Weights of a small transformer language model.
Size: 9 layers, 8 heads of 96 (4 for keys and values), MLP 1536 SwiGLU, 73M parameters.
Architecture: LayerNorm before each block, rotary positions, no biases in attention or MLP, untied embeddings.
Training: a variant of Adam for these matrices, 1061M tokens, 8095 steps.
MLP neurons of a small language model. Each row is named by its layer, matrix (gate and up: input weights; down: output weights) and neuron, and shows model dimensions 352-479. Each number is 500 + 25 x the weight over its row's rms, rounded and kept within 0 to 999. Numbers have three digits each. A neuron's up and down rows have the sign that makes its largest values positive.
After each neuron's rows, "fires before" lists the tokens most often just after its 100 highest values on Wikipedia text that the model never trained on.

L6.gate656:546501512534465503469495537518543465518528518490528515487483494534487491470530455510493510464512541482502506514501498492521519499519504500493455512520499510454525500505522441471512512493480528534500492523472483476476536489506549496511516509418490494463538517483477501500482499494541485453530478516482453494505465505477511478513482488485477521513503518538494464504470515461475509454555
L6.up656:513495477455450511466514471500506480495481490441504521457506463524536494533495501481463506502469489534484490510499469440504510484524485488531478480509450489479487480460497512514475460516486503499475454528493518526480497531461479472539473515496542551500489532460546490494503492488464496524497506537507530484482471546484494502522473496478512522495465455468540484505486487476531500508490
L6.down656:491523462462506472508517499521502504464493510508479508511509523475491491457485502540473495446472500488477459471479561501468519502493521462504531494516458513480480506510506508496511479494512463512526530516498499505506468493488499460499496443482532492484428504484480504524476431492513468512485494468497495512528480476475512491470461504533487525493484495500483529502515461532498513506453
fires before: "3", "2", "4", "9", "0"

L5.gate338:492495513526513492531461489506508546532533498530490503501496471484505556545476492527523481488517513498514497450463454459522494478510510500484491499468545498439463515474462494490521461500464489487539515574518496502483519504507515480510536478493493515527547544553555513496518527482470525496475445490504508422486451466531496509477506486523473540482489494471501533501508534496492509556495
L5.up338:444489484524499550506539493501511501514463469479482499533503423483477451504441536519485538528512480462548504496498487499526440508509479527510526509526514494471491533522525490528543519513466478515498530477510457528549523507508489518549486523518494522529483446509517553526509448452511502528453476474502502502511479489451464497524519468473505509523508535538484499523484516549471505502526
L5.down338:523497515507495527488465518484462492514477511492490512520517505506512472420501515477477523543548476507523504464510519477532509524522526502513523553546497524468523487500544499506521501520537459533532473479481511508530476456477529531493496502540473439527497514515485492539512523493449506458495487534543502501457494511487523508465460544518476470538492537531512526491453505503543502531495
fires before: "1", ":", "4", "2", "3"

L6.gate368:502480446519475480536515510475501522492504480500515523502501509548478520504532522511506534532519425451521506482511498496504492554498475490500506508514526484531502479526457511456509510512490521470495523485472470494513526460470521536539493462492499501509493496558463520491568496486496486532482474547493514512519469441498519492498554507434530458475516500518543501466464489480471527484470
L6.up368:479435492545553522488515457461446532549519489513486493503500527492535541511476533510480523487489464470500479528453513498489486519454498507483450476494537453519498489513513528507447494448518535523503508481508533536525505484501477520500469487508507475497537494467516515484484477507504510512523524538532490498547468475546487497483476556443567490509464465479505499514470503496555529482536
L6.down368:496521500509530519533516513457512524517535485522532511499499509477520481492528541468516547512507504448490481513490498539486501503440514529445518489488507501460507475484487509472484501543524508487525546499468495529483488516473548466481504490490489495461466544494518467531500520498453470489476507467472515532497525495543514511502481474532487506443506478515449555510465482530504505495462
fires before: "0", "2", "9", "1", " well", " of"

L6.gate1307:528475500476516517531489511503518509508480485503537503506529524502483503483529502513507546545491467496478500476506485507504476503464494487467517499461519537489509495517536534504504520497535504509542537540492507521513495521518514520457499427513477494499510494498486510511443476513533522485447493492503500477456479545447521512510484483485486525468475524548485532486495464534501509507464
L6.up1307:513543490484528477506479511474511503498526492510474550539514502498522519503504499526542506512504525510463499496525472547488494481528549465519494511477488516524524526515455503532526499505552475480477510503439540496485455502528512480474480478523481508500517498488472516532521484531522484465487468550517458489506484502485546490520493527498526496487515453493449513533484500527463550505451
L6.down1307:475497528489474495510483540477490537510512520483508540485521470460468479522489439503513463493507479492450507512471461498497512529566481477483526480512485509525541516525536452525513474454507456545511456544500525497493452515469498498498510483472507495508487494522505510480502492517525516458489463487498457505476474495472459518518514520508492498490445531469465517500443475485473487543548
fires before: "9", "0", "1", "2", " the"

L5.gate937:486527463531491492491526485499488489537529524467509469480489512482489488526532515477470489530517506565508513472519465531489501522468467483524504474503512500496501480493505477459502530482543488524465481460468493506479471481523509495481494507488464517478478481512496532513481571498488513469457473515515482524479488532456535495519488520493521482518513524500541555475490495479489464494525
L5.up937:523512556491546497493513511522495497537448484513500524514470512512456474485547485473459486481525508509470510476522498571456521528469513511506475505540449487486500499517480514480491547489522512494466471528489511486471480506531455485475500497495510502471510504507527510496499511493482489481520494500485446487505496551471548532504555522545452478502468508502486491521480513496501459559525
L5.down937:489511536480513481463537536525493494530487519496509530506427470510457500514487527486521542485471461516435527476500510497534485508503508504527534547490489535473461514488446499542521470501518504505470519528512503498507506521508472484471453508456495496513506484510503491528470482524508497539520522474480440535488493485470555491510507508485482527497498443485527518478511558455507475489539
fires before: " by", " in", ".", " and", " as", " on"

L5.gate198:464529505470455466516491496495513492478472514445541481475520488508526500506501512533503526520484467498515534490495526490514509504515477470495489484520470475500476505495487525482506511515487494553469457513488514516462498451536492515539492515516483500495534495493487458505468513466481446493519461492530507496455531538449523526481498523497488498463518509506542486526492482519466482489452
L5.up198:506507528479526472511525493477517513529506514494514493485485475523502522532499522529470517522483471516457507527511526478548487481518507496475479509517461482499474474509494508480531510468497499513493512457523487526485548493510492459520480504503509509542572490479510519461462516519494507537478485495547522494504558548481502471467505573536504488473559500461520511506525560494467508556509
L5.down198:492493501502497487517508520502489477526510495499503499488471510443523509525468482505518517495483497490519514552523508519470469459536534502476507489555500464475437482492473521524541466510531525499476520489534531503480516508485440509551482545503506498507541493469481499524478497490518498482460476506498511521473510500489502463491472531473490497529511476482487555534530540523480513536503
fires before: " a", " an", " by", " in", " film"

L6.gate1138:525438520480457546486513487442510508509500517534517493538490487519456495504525502528495489495525463453500491514513510506477513506491522482499498508520431490495482493494539494494437528482502541466494475477507499482538495485510505500506469474511481489535471534514486515590479537506516514501526511495546485481523487490525512511507494477503452488543508519521514523494492533493494454520545
L6.up1138:479524503496518485510544432468499502491489551460548533486522484493494509510495498500505436469494521484453474503481463429466561498486514470496499516510470486492494485465500489503524501520545515494492517515480516493502515468513494529528532505482497500520475486502488519466507500504496495514492498448523496479471467500488471504523501482505508495509509529464497548526530511480494469535493
L6.down1138:501476500479461529541488492491531500478487504523500525500474530509516494485512469536545507513511518480494505510529518495531503493496480524533490486483487481539467489535525516495474524455491523479478504496461540545533513489516496496501423527508519484471467539521497509498538471519494503485526482496496489572488458479496491505502521454474514486505495497480495467492459508532495509439512
fires before: " |", "2", "3", "1", "8", " "

L5.gate707:512492477525498484482487518508465507511524493517491470514488498523533504544488477473487517492493506518497531524501551483549487543504474519501538478435497510535496495458478521515504502437501479483486514516516504446486504473491467523530504493537512553504442487472479493511533460487500474496527457521515499500488523518472524565494494485450530484488505564488529495500487515482537497543492
L5.up707:549447568524486559465477486515487532500536505503505509528514464514478489517498518455476533512497490472510480536529509518509492472521495504470481529513492553491502494467486486544560513515469451529489480521536520476506526509520527525503509483482483509513455522486515525495500520523563539474499499500513484451495522486524483481502549531519485498571526545482451468479470492548471520548512
L5.down707:493545474517506515527489523479537480516502477528483496525531500481497526544546502466531486469508539463484469510514471498488493494476553475512518463511474513491451485518532476524523492493534487514467487523521533510525438495500517515512492455518539482449463545478489517485516468501470449529515511486488492488512532479546510461494475521475514505494458496494504496516481501506516521430504
fires before: " ", "9", ")\n", " the", " No", "2"

L6.gate535:567496529491474520508514499514474548464539464478442542522521520528500469510502500533503481493466489468560495489508456492549522515480507482515480478530472483435488459471464465497534476492503482512516499493480518480516514500521485490476498479497526512487523506485510501525553514490510438525424447500507479477506497539535515496522457478472462497437507510492542465488480540488502529552520
L6.up535:522488528475528482526472489527503519512525530533498495484515525492517513514505475500525517476473454499502518484543491540487504495483540536499542533503539489535434533461514505500487520492493541450507504513466531496509550498482505508467525463489525495513506528515465488522517522509525441522477498480503514472450488474470491454511500487521495548477491512488545495483524503499483469492508
L6.down535:553559509471482512527477534488509492478499430504520536516501531507529523482475503504527481514482484509529536490514508506514523517536503480507501492514527506477501509483507495476525461477501463512486495551489501550501531437514489530492512514520543489492491532485476471494508485517519506492522481525490532527468480473466535486490510547481534511496504477514526478501484462547506451500515
fires before: "9", "0", "2", "8", "1", "6"

L5.gate1074:495474510499545504534497476474479511496500518546483506465475513524421507463480525507435500498542500486478551507471508457510483521541448493523507540486483554498483433492556495499489558530478453511505484531524508504458538490496568507511515499514525491503512507542495514533506530495522519472474416475579531492509464495480466495524503470477491515511513475447511517463539562507457513497467
L5.up1074:496538507548482499505487492484455536488491513484506466495487511476441457471508537415519482483495474505520491481502459504510507465497449468491487502507489505528532469502528478527534481475527487492509500521513502493515506535496536501478527472478473488539510486493512511524458529434521541468422490501535477516498483432502511472502551501489472508533522519472509527496511525465559525541451
L5.down1074:480497467497534507508465489466534463464501487503537493492498467487492468534559517530529516534489483484511462491492499528535466482490511495499528543487546481483537531462469465472519458496500505487530488495471507493491516491499467502433532489451547519503469518464516496525500486481488534497518549485502462518482505488480538481511507496483503467494510529510483519538507497519499446505526
fires before: "0", "2", "6"

L5.gate449:492486496487486554506492453478498487502486499471508448461499498500482523517547498495464499522523507483494527497508505475522520534505463478534488478486534464502480452482515478517485492513473504547485530477538464502482513514494500486478508473505508484501523488477488536500489503479508507541484470455521496484460531519521456477495476523485531509486523491475521507497462513534510495528493
L5.up449:508486535539489535528472534445469487505473484488495471467503507515512501521466491490485504442540514502505506542505449531479521515497452478507494479496511502484494478487508478526486510467465463508511520484553535481541507532478518458469502494515494489507455487493501497503480495458473495534518493491506509516521518545516434442507505486491533538495513484489528448501511528446547514516468
L5.down449:450459535503482545509486489516522425523489512492495484520481478457513504487534503497520496490538540516468485524442488517493473489502481495490510482475516519527508524473500477469529548495516453504523496451483498503527512506500498484492510529523530505512447499519529466510480530485490541491483511513482495495479517526507527515488497509494480498551449482485507507483511528463515520444487
fires before: "0", "1"

L6.gate1460:506469483493489528478496553488484486526475516478492532502489475513523450510518501504522487493452513485498489479513495483516533502544507502511478473503523531462527495486499489462507494529492535504451485478482482503485484519501539483503519504480443497501493499464498559515545497519475494499501511538509480485502476478477486513476474514500496496470495501537509497476515470518529521423414
L6.up1460:524532504473473483478537470503485513531502491451532448488522562479517532477508505471522421485456500490531586462557494501480457505471485477538567505493503489494521511485457501514472508534476491472478524494528490507543501496499491483473482535464511511535491480498479461493500515451468490502519525526466487512491499506536494464520488512551535479515500509488495498497534476472518494468482
L6.down1460:503477517465517526498502483489436527503529506491475493498551505502517495474448515448499464499495493513522510492488520484472500503491503507483491499524444483510517521489512480499479480511516492490493483515492522500505512495510521565469486464510500473486535491506509504497510495528489514490461491505523501491509519470507489470461531536433464458469513469500483527502476508492487477521505
fires before: "9", "0", "8", "5", "6", "1"

L6.gate1321:502461504461496515503525491481488471539510486517503512529489526487499519478498457542490516508525485487525517498548481492497511481469471513478491517487504491487460526482489463507492516479529497467496462491503549456511478503530514530461514469493486493478500496486459471464522486512516510512493490470499496481482476471469519538554541473498478462489511488531525466499503485493460454567504
L6.up1321:484506524505519479545478474494546549464517475546467527492495483475483486498483473478484457506497468501461462483510481509491541518515470527465536533549445481528472478457481465495495505491480497473493491511489493532515523455507478458513530505495482502460507478542482524533463478533494507507476475501516473527519487529525521510463490546493498531459519536467487468502505505483500555510445
L6.down1321:523486476516506526503472516495473491481555457569506520504484532525558486481519469503501477446515511487491512488448501512540491487504467523509506509485476532511489478519485471489532552517516492523484482498480517512466527449505514500529472494481473466501495508487540520468505482517466530509502518464477479524493477503484500509498540516495468511485461462540494541504469486522493482483463
fires before: "1", "8", "9", "4"

L5.gate1238:502533502474497553482528470488521517541507520493495526507485520539505463458511526533516527531505501523488533503485490500556515543513460469495530533439473494513486505524476509478508490476507506486515485472532468481454514528483516542503504511511527501500502491564532451472555532541486508462506519471503489438466523477513536481515511507533552480492495503475486514507528444483499476503475
L5.up1238:552510473559477448534548495456497511533462501491486496516490516465486473548503526504517522492521517494495500492507518487480487541510483511492499509506524546483502538548495566479527529529500501503510476462473559500489468509492531465514477504497494501468480509544523516477474450508535490441489503514490497488476514518487470488513519489467540487516538528542485478535482502536509491509498
L5.down1238:471511541512522493522506490456506493522500512492473492580486508480494436505512475516511532497498547479466521454506533471514451518527512433493461545547483538494519463486522459487501565484522506506464545492492513477450507517503552516521516527502455468498511502497482495502495531471520512500449468508545496495478496510514514492531525534479540500536489512519493502535499529488489536518464
fires before: " ", " (", " the", " |", "."

L6.gate1401:530525510512483501499482477467512580536464542472515468535513505511491537504499542494500514502484469499508514480510486518453499509469455475538526505471515486532463489482476558488507554494468530500490506500495528494501498529474485522530471465465502463539528466534464496505534529503514527521491499515529471483486534454501515518495475466468479507514490526532561513489501518490536462484501
L6.up1401:510517503511519491508517492472459517535531476457508479528505467514516510488465540447514458430480476509455504504501488473535484533484478478510501514482524493500463479482519508497471546497479483479512490536501502472496487490495525491485513488488474519502533508501445480494515480485486521526486517517455488495528494502561521538494511518531506533517502535487509517494537486486542496504535
L6.down1401:488496490529482495549508491488472501510485488432499481526499557560480526485529469518485494473502463453512494509518496502503511484471496506485485482458525523483476480494500513538467481553547529558487504474468484528465554491510524497514496521451488491484520512524516462529477495507519494541510490516481511482477474512499519496467521464491493475493518465498530477547504519492471559527513
fires before: " ", ",", " and", ".\n\n", "."

L5.gate1221:524457517479478488453499501497524507485509521479510504526486540497467499476493517508489491505486475483462505495556489467487490481476535497516540497498519506510503506467466522471425485512524510480494515491519508470503527554489474514543480486493481563533540511482467534541502523516513498495453519524507524496476481480507509538533459490545490515487502529524496513495466470474493504444479
L5.up1221:542462493492508488538505488496493516514524515521507455535515521478533479502477502507467482485496518436535511460513494480498494543489492472506534519513534503490495526480467509545538494514491512466441558507474475533443548495505485465466477532530518480535505489514489500507503531501496519483483514495522497493480516490458465489498485506512508528497556492499468488481474520509500514494500
L5.down1221:462479510471487466473498470506480499473521519508506538505511509510497444535433497543469499544509491502438506512489457507487547487522525490520559500476498526524503517515465512511469516512510519513485517485468480514500518462494495529563485495518515521530565484520485503498479527467474432483507528488552515518517489499474469481495532512531465465541500519489482535520540469498539538488470
fires before: "1", "2", "0"

L5.gate631:512515471476479493495461497541471527495495521460556493487517529493435521505531499532449499535499469520525553470540532552461491512544490471535508507488468488470485503506484503461450535501511538520500491496535483484461514492526500537488421507431484485529512516510490517501510464525493497519488523517488468469500518485560505483500534519460528573528500499543505495493474503464491491470457
L5.up631:553483492471522498526510500481488510530483464541502477519510494510504558508534460495469511488508489513458479514450511489494529508465515502499475504477493492519501499472492500505485495470527505496503471463487525501514537491463545557498480515469495522491521502566512504518516525482499502468520520500488486503534482571514514520477485495500493484525466476488513486526521487494501503504510
L5.down631:540483515503494523480510514537482503488498484462481459467466523553487533561498497515482467515512473486521503498495510465514500523474508545503496509515481492494483537473484533467494491497516497519473499532490514523463509491487488489492475530471482484486510512527506509512482526433502516467546503526470513529523478483503465510506482480515560538466508544517539530529488519477463498487517
fires before: ",", ".", ".\n\n", " and"

L6.gate820:484543531517522500543517492501526497493520498472474500523523447494511481506447497515519450454511473498478499517498521521511534486546489503538510537519478442492459534517441537515525547545547514475470496499480504521472493462489500447512507472502504524467536504499511489538494470535513505511463479475553493491518484548548501481475460500487498514492472504539479507460515514449459496461470
L6.up820:490482510557522447508495481503488499515501487502489477491520481521518568475473529497513483494492465517484507508506509485540484529457525528518471503527480462518515471532511505477487514518493489499474420505498459515500516443502492516545471508484483462471477544513510488468509520442463507563502489556504489526506487506558481495524516532508508486491479510468503481517471498497478515532473
L6.down820:506507486510529508498509492524486487513474487486489526487526520483531517508516547500539460515505502535504491518505528477520510492469516465479500534503489464536504519494502514475493500525538488565488456464492491523479524514550514543516452484487509439533485504499539486464497504503516470500437517507471479492504523473527534509457476515489503513497487479472479501482510496489492509492445
fires before: " ", "1", "2", "9", "5"

L5.gate1099:483538446516522490457493519472464480494495491446457480531491481499475484512530483455478485465505513466498497471553492513518478468448536497478515509481513532520471469528477473483482480520500496512500489486541507414461517533470522464506490460534505490484522522463479512511519482539520480479448517489492492516494506460470494509530479486531512518513508530466535492541527565486485523507522
L5.up1099:499467530506539530477471517481479487541481491551482511552481455523524561507523493467513476468524525484492497474524494528525533462489491481445481536455516488513488512511447465466522493452468510472482526531508490483508493525490520521495452469513535509524510470500506512480530483506488547507494500552510503433506512455470510487492464473487516504545511480505508471529496461497501520509522
L5.down1099:498510521486515501452501518513491472504519482489471498547492503522531491476519483492456502447517498458506483501542489504492471539499472450486517500499487489484480511493467494472531511505476473493482527474521525482515506520487523470520500492502538509523513513498494489515543545457506427498513500548520502467536531493498452470512499474532577535506519488504474504536498514492486484503509
fires before: " ", "2", " Team", " the", " Mixed", " Succeeded"

L6.gate235:509469507454482487549481508499462513477509497528477494490549547516508503494524526533465527503500526502533479453508496531488538506490505539449488500507437507472463541510487496495531524488516494506475511491494466489479506464516572511474485453497514505541552477524468529520460498458546490469473472508532512520519492480494540548494499545493511514491501528501546511480508450481511491505497
L6.up235:445533465461514487527471471525518510503511457479510493466482489474490497524535519456534535502492462501486504455461496497506523493519485485461527533514456484519493505455486558520519476512519514508481535524521503463525508504463503479533535474525508530491499494505481536565460528504515504535473490495483513472489463500526499517491476567500486464489526502491505482509505478498471466515528
L6.down235:488523478508468502508532515462521470543525491467543482527524533466487485499528471512474520504509476481482550495487462483468499448516500527497496534532467522503525515485483475477500475522488486497531507502499491522483517509506527536504469525517541498510521491516488508475496458511510512510450504493470448540530514532478452488511509534472528466472513471464482443526508488515514470501488
fires before: "9"

L6.gate1454:492488520493488471463484506492514480490516496452522515536472513492505472511545541499474492503511534489507527481552473472537515527509474479513508491497513537476477499542466463457520487475511523496498538481573464494498501503512532528518541499504511451515513484546502482515507550511498464508516483470500486450522492486504507508456529552466533494476516529566501546497477480509501506452472
L6.up1454:477495499496513533459539519448500471565533477479496529481448480475496509478504480494498541519502511473485483489502463471515505493488483446547502538501498489492484514495514452468524515498481484531513490530514450529533481545464517482504442505511516532488471492497485530510562476507505524540478515526503466484532505456567483505552501488473533501510508490491509477514536520489508542467484
L6.down1454:490524484463503501506542498513524492497519527516485552508494509475503493498462506502520500505519437501503521487483537491510510504511502537494483539502512495514517472494466516458449435541511524487534500515469522552519530533518477499532487501443489518516481545512496512528516491499493524502491503485498492514527472463515506444482531486502489480560482523530490531482505495493461533543471
fires before: "9", "0", "1", "2", "5"

L6.gate384:556498514469559529525465474513514508510478478494508486472514510551486512454514485496493471496471511529519512525512482491514464522482519499553494505496478472453480471491510495480490520535489481509495514469517490531451525452510498499511488551526481480524479466497489498515491493460524538475500492562540471479464522488476552528489499535488511478531536481514485535485462518479448507476466
L6.up384:538508510528485486544478452475515524553488457481472528444522495480484522514519505456520459499496474485523455461492480496490495526521525535493504541456514504457493526541518530491527535522457474517483515511452485487520518504492519510479550494510530514465545493502508532505481498499545466490537497495494523473546476486515510484457462470506519485498515508533505504512497498514507498522488
L6.down384:505512451464491498513496483479507483496514477479515505539482479524505515518510503506527526532485468477535521482531496522521531501510514456495503509524516511507514480462473514485517487466490505470493504451458529503483551512482460504506482513484526523531505467533498470467513484509475523504508526503507480478537536515541527585487509491498550530485506470497515500535487510462520500514506
fires before: "1", "2", "9", " States", ")\n\n"

L6.gate428:523494446500467544461505498476488498511516515477536505435493514524541478492537439528473485515465493524509521507498485471522494518515517515532518531491491455519526524521482522534487510523507484519536503521527486520494503502464501500464484514513534506502474466512470485553524525520536503483496446545538468481500482538516508538474487489464515478524545511476483539456488504511479479467498
L6.up428:488437489538493502510495480508527471521498516474539491493519487502501502491483519493544506469472472479486511494528441507533479496492501507504513487502481512493471452539500459509465500500519505465483513520508502422499493506477505483482517475500475456503474528512502467467510480511522469514500482505472484497485476505500483472490488491496514521472505568497537460484540532506513477472538
L6.down428:491484519536555516457489519471528474517514512503508483524464492467511487576522504540498513502459535494494523494507497542483489481479501495515498444516517554470476517462491481472534505500480495551508538475470515469493495544475528490490535429478486519479486500481519515465477509483499487491469491489492499530518488497546512501496450494513485536528509495508492473516527502510538563491470
fires before: "1", "2", " of"

L6.gate914:516463494489504517531485462504506482506493530507486493497534481506527504508513506515485445511467446551462504468533455496496490481512504478461480523496454465490515531512484504505533489503536483487515453521487515501500498526486500526488511442488544506500512534541523530425488505483516512505462495484514496490497497516522518506536539450527498535515530529525495486466519487491473540490522
L6.up914:485512514540545531526474519513510525501529464524477494501546509519499497500496487490500506458500533506496475525506496529477532480466550543474467473527436507476473487490483483446477508502532526500414487433483525511519531515485499503499489488534514479490537474500501456519528494479495503508501534498486498545552482563500529536457478496492520471489522505489557506506469453456481518472517
L6.down914:505481500498512514510522455491496490504520512497519486536534524499502476530501522492507541541513481483513468481483482479467492506525461484510487497531517465472485529518478434466533469507490475450535481509519510519511490444454506521522506509516517554521513511510488497491519510484523498518476531493465482481519487469469501508475503489491561494494450489502517502514504491468483467476488
fires before: "9", "1", "0", "2", "8"

L5.gate537:469502509486510501478442501508494481555529505510494491442504494516547536484558441522498530575472502504483474516506537509536472473486481505532548518476519498521512492522485562487540484496460482515543478507487480505515490542559516512485510509485530516504526498491506493484490468504520454504489495484471483497508494510482503554481478493502524450520489517496508528473515492538529511473524
L5.up537:509505490467488477493535523491499546517548454466484545484506484508485533463474483493464523502480503482515555498506480516531482500506474476484512464485508485499500521470511518483488511482491470518495523505529487470525486507485482481492530501536505483550486492559527484475527506475495499528503492501430527531469492494515441480530503511480491572503578472514473488525509517510479502486508
L5.down537:481476506511472438509486499516460493482530467541530482528522457530552515554532426507489523490506504513490501524516507491511488493497430519517459501486470492524446499505500481462442471476478519528516492464517492494510528508566499495521483524491501500534493506489502535494535465534503452489463518524495491508496469502512449471500508456529507512508526505514456467488560462517516496556481
fires before: " ", " of", " |", " −", " with"

L6.gate705:541480510485497522533523458503503492518547521500536507485504507494536507520483476524446492513557479518533534488499499504472525534510525505503503512506490485544469475494459500463501469501473487472492506525514553468546507519522488513479488453512501482499466503542454489520513483469509466491503496488523485483512526528511491467531462479481528500473545572490527523504512518501500498527507
L6.up705:530505469443470520508495511481468444508512477496496466495539481555519534544481503541489545503526473511490502503501502485503485505482529502510519445474528518503466509505450545502476473484482522500488479490526531501526473476481471543464478497511487524506496473508477525520493514462485473540517524533492472498538494504506498458524468529470495447489511496491508494496539500479519499501542
L6.down705:506502535464465523489509493469506493482511493460521489493479469528480507528511460506517508471517512536524510509517498502521516525508489533499510485540511524472467493499505537488479490498502506503502460489500493537520519481519492531505474475541497507500506494493529493511516483498525494534515529516450536530475471453463481513490517487454482502514512522523499477521543476485494540441462
fires before: ",", " he"

L5.gate318:496536483572439506471514495478520509508482515479488504452540485554499537559570495519472496460516472527527501476507523466486502533534481501501530523482455486536482486492463504480490531483543510487477502477490530473488472511523485475470506526498471533486452519527541526472490502481466473498477499494528507486530536527491522510548513486521513474504491504494532501486497553529481498537527
L5.up318:515508481535520540522502532520484510526520516507491501508559500517531465479485524520529500549510468551500465492496483499499496497488456464504494481482476465521579538490494472458479507509501519499481477507539529493505595476472525517513492526511537476507498468487520518530490514476518507510491517527490466516528493483504514490504503544492513478481541488454504517491477481501519524490489
L5.down318:497491481511526504467518511495525510524495493508519525499532475509564507545516519496531503457558510496497488464521542483495528478515490500481508489503482468516523489506510522523508491507450516483512488493533494486497468488490466506528486499473528464485495521463530557497513505475519439508478477504456464443484530468516441500505536532487506467455493510514509497520550537500514504468501
fires before: "9", "2", "0", "8", "1", ","

L5.gate1124:490523510485518485472537478476457501457507531483486466477528511539492523485507532491502449525526491509507498493502499536457506503514469503512478507499461521486477549495464505490466492491501461530482461524495460524465519526493504509498508486487508504521497505495500475516525521493477496523522481476510490429509480572490519513514545514474540516490465483520471520513461514461473492527493
L5.up1124:459505493510525489490510514489503472522499476468501464496475465511514497470534510512562510513506486491461480449532497518452480446497478519525518520477531517558482577478522515489514494523510488534488464442501487516468520498499486497491526451501510472514537507517488466524486499454521528558515537499466494498496486546527513490464565499480520509477456477467471488551502493458512504482479
L5.down1124:474500506564551504518463517469483495519537473486526469499438493477521501503520501447510541471479540499490518480500553502513481488505525504515476500517524527515515501467511461517504483491490567490444461453504491506506524458470496545475530528557501489464543528492487514462493474504543525513498467534482465497485480523450512473485518547451570485501498474516523488542501481462500494497499
fires before: " ", " ("

L5.gate127:493513496495470474546465456527469518500491505508513484481514513535446545483482500541489484508497499528492509451509490444488578472435540478448484480494477503462518504511452522475501494495531530477443521523521499515510492512564493489487489479459505520528520515490465503479509501501500523475539535493556520514467474465478524538507519504515516521505503495487509523529502487522515497517445
L5.up127:511507510546487459511500479515502515469446466469518542511485515520467509507459515510502503479496483495479464495497517476477501483453511471484469434513510498479497515505495490549509467513549509466443497496535474520502526529562500516440466516495488482501488490472468488502475493453537571470483478504545488474513470479507495523459509509539492548523495497510480467503509477483539490541489
L5.down127:532517505502515512444514498490535461478483510465507532506511511470458468481438533490494524554527557477474489505529520509527425504502490530496494492527462509489573481464484472521489524535476472506482465449521508474468515507485493516501425485519486475453464485522509518521512531464496524489497494533462486553522509484527510449495520570512474475484479481521510474509441532487532476477510
fires before: "0", "4", "3", "6", "1", "2"

L5.gate733:528503483541525498519505482498502492525541538530485525502520511470473497519520513501504474481560487502515497501475467510522496525494480445481478533536459492508484521497514463515467518494516484435469497482505491496520470494449527512497532491477491478505486463510437546492475554505466473452530527516514534527516532492471520507496453492526512499472551534514527462495489472481483496442509
L5.up733:522478451518464509480496458495468472485505455473515495447497520468529523520483490490509522510498513474481492550501522517527486529482477515506548552521487491535496497530544501519504481527499469489478511502511522489482475498521473463506496480490481541505497509504476494526537526508464470533507505547520516517506476514538481477489548528463550481492562474512493512456516467480458481513513
L5.down733:491471526470472484480505528506480502537549495490510537501509502509547520491473450515509531484495527482502513516517465560499517520537451556507459535498520513503475493478509513514481553467528492538446500530473493517519480516501497509497508505503501488448489469526456479480511461469516471499486505465489500518510518536478504518519523490527502456512498474456495494535498516494477488459515
fires before: ",", " the", " it"

L5.gate482:500482430524453509475518502526514466527556513447545488529522531507488492518479516548505498504542491507456505504502489513520508496475544494505520506522466522493514480467481498481493492521523563533494488532512525476509512463472473503483514530473469523503504489504485556498509477505465465466501515550500518469494538518516442513477475520465460529516519521451516454471497522505468508544514
L5.up482:500512511519475471488500502490487522500528448496511476447505492450486500495506500533468455513506485488546518471549502412506507493454486490477469525511491491544459505511470494511468518503470486523502502504528511508504461458531490543508524503518470433523490495478507518483473506494540530511466494542503455454498464500516499475497496544516526523484490500443424472504515518478534497506449
L5.down482:535473525453459488519518454466470511521512502539514519497508501515537450530452497512486521440544468529554514463485440476503502533507472542519534444518497489516464467491473528524480495496498484567490526492534443497459498510490504505545548445531494517528464552476494505466492517503462521518505499499546513535489518461481520495495521545476489526467553498485454470528470465502538517520466
fires before: "1", ",", "2", "0", "–", " "

L6.gate592:531492508485542533491465504527526517472484511522505510485492536534421518508469509508488515505484494531483505502509521519493541500454518488466521550544495507533513553489483497428509486499492514440454503500481481515508447535505484516480437475527507520490488492487466528492509520497511542475497539481520498540513534485499490521450516535479497510499493483535469532548500465492494513516459
L6.up592:522498499458526504518461499524486522459496498494475478476537501522437506487448529511507529520505508513528509464515501520527533483465487458455507514526486518484499524478459503484559545541557506465468506496487477514474472522571529517487494483448518531489481472493490525501499496508503527530510552524539488477463540476478485493470519526492473539511479485477481474545473514513482502510526
L6.down592:515482498511480501492498513539518492506543478525470493528482483519486539528485523489511474518492460461481471509504514485507496508503520483490460498494501534484493489498508475504489498489509550517471475529512494477485536549464532523482495509480486521483465513511507548525558514519479538515501469530525492501491506445517467495525521498510460504527525499525509511507507529495521537519493
fires before: "0", "1", "2", "4", "3"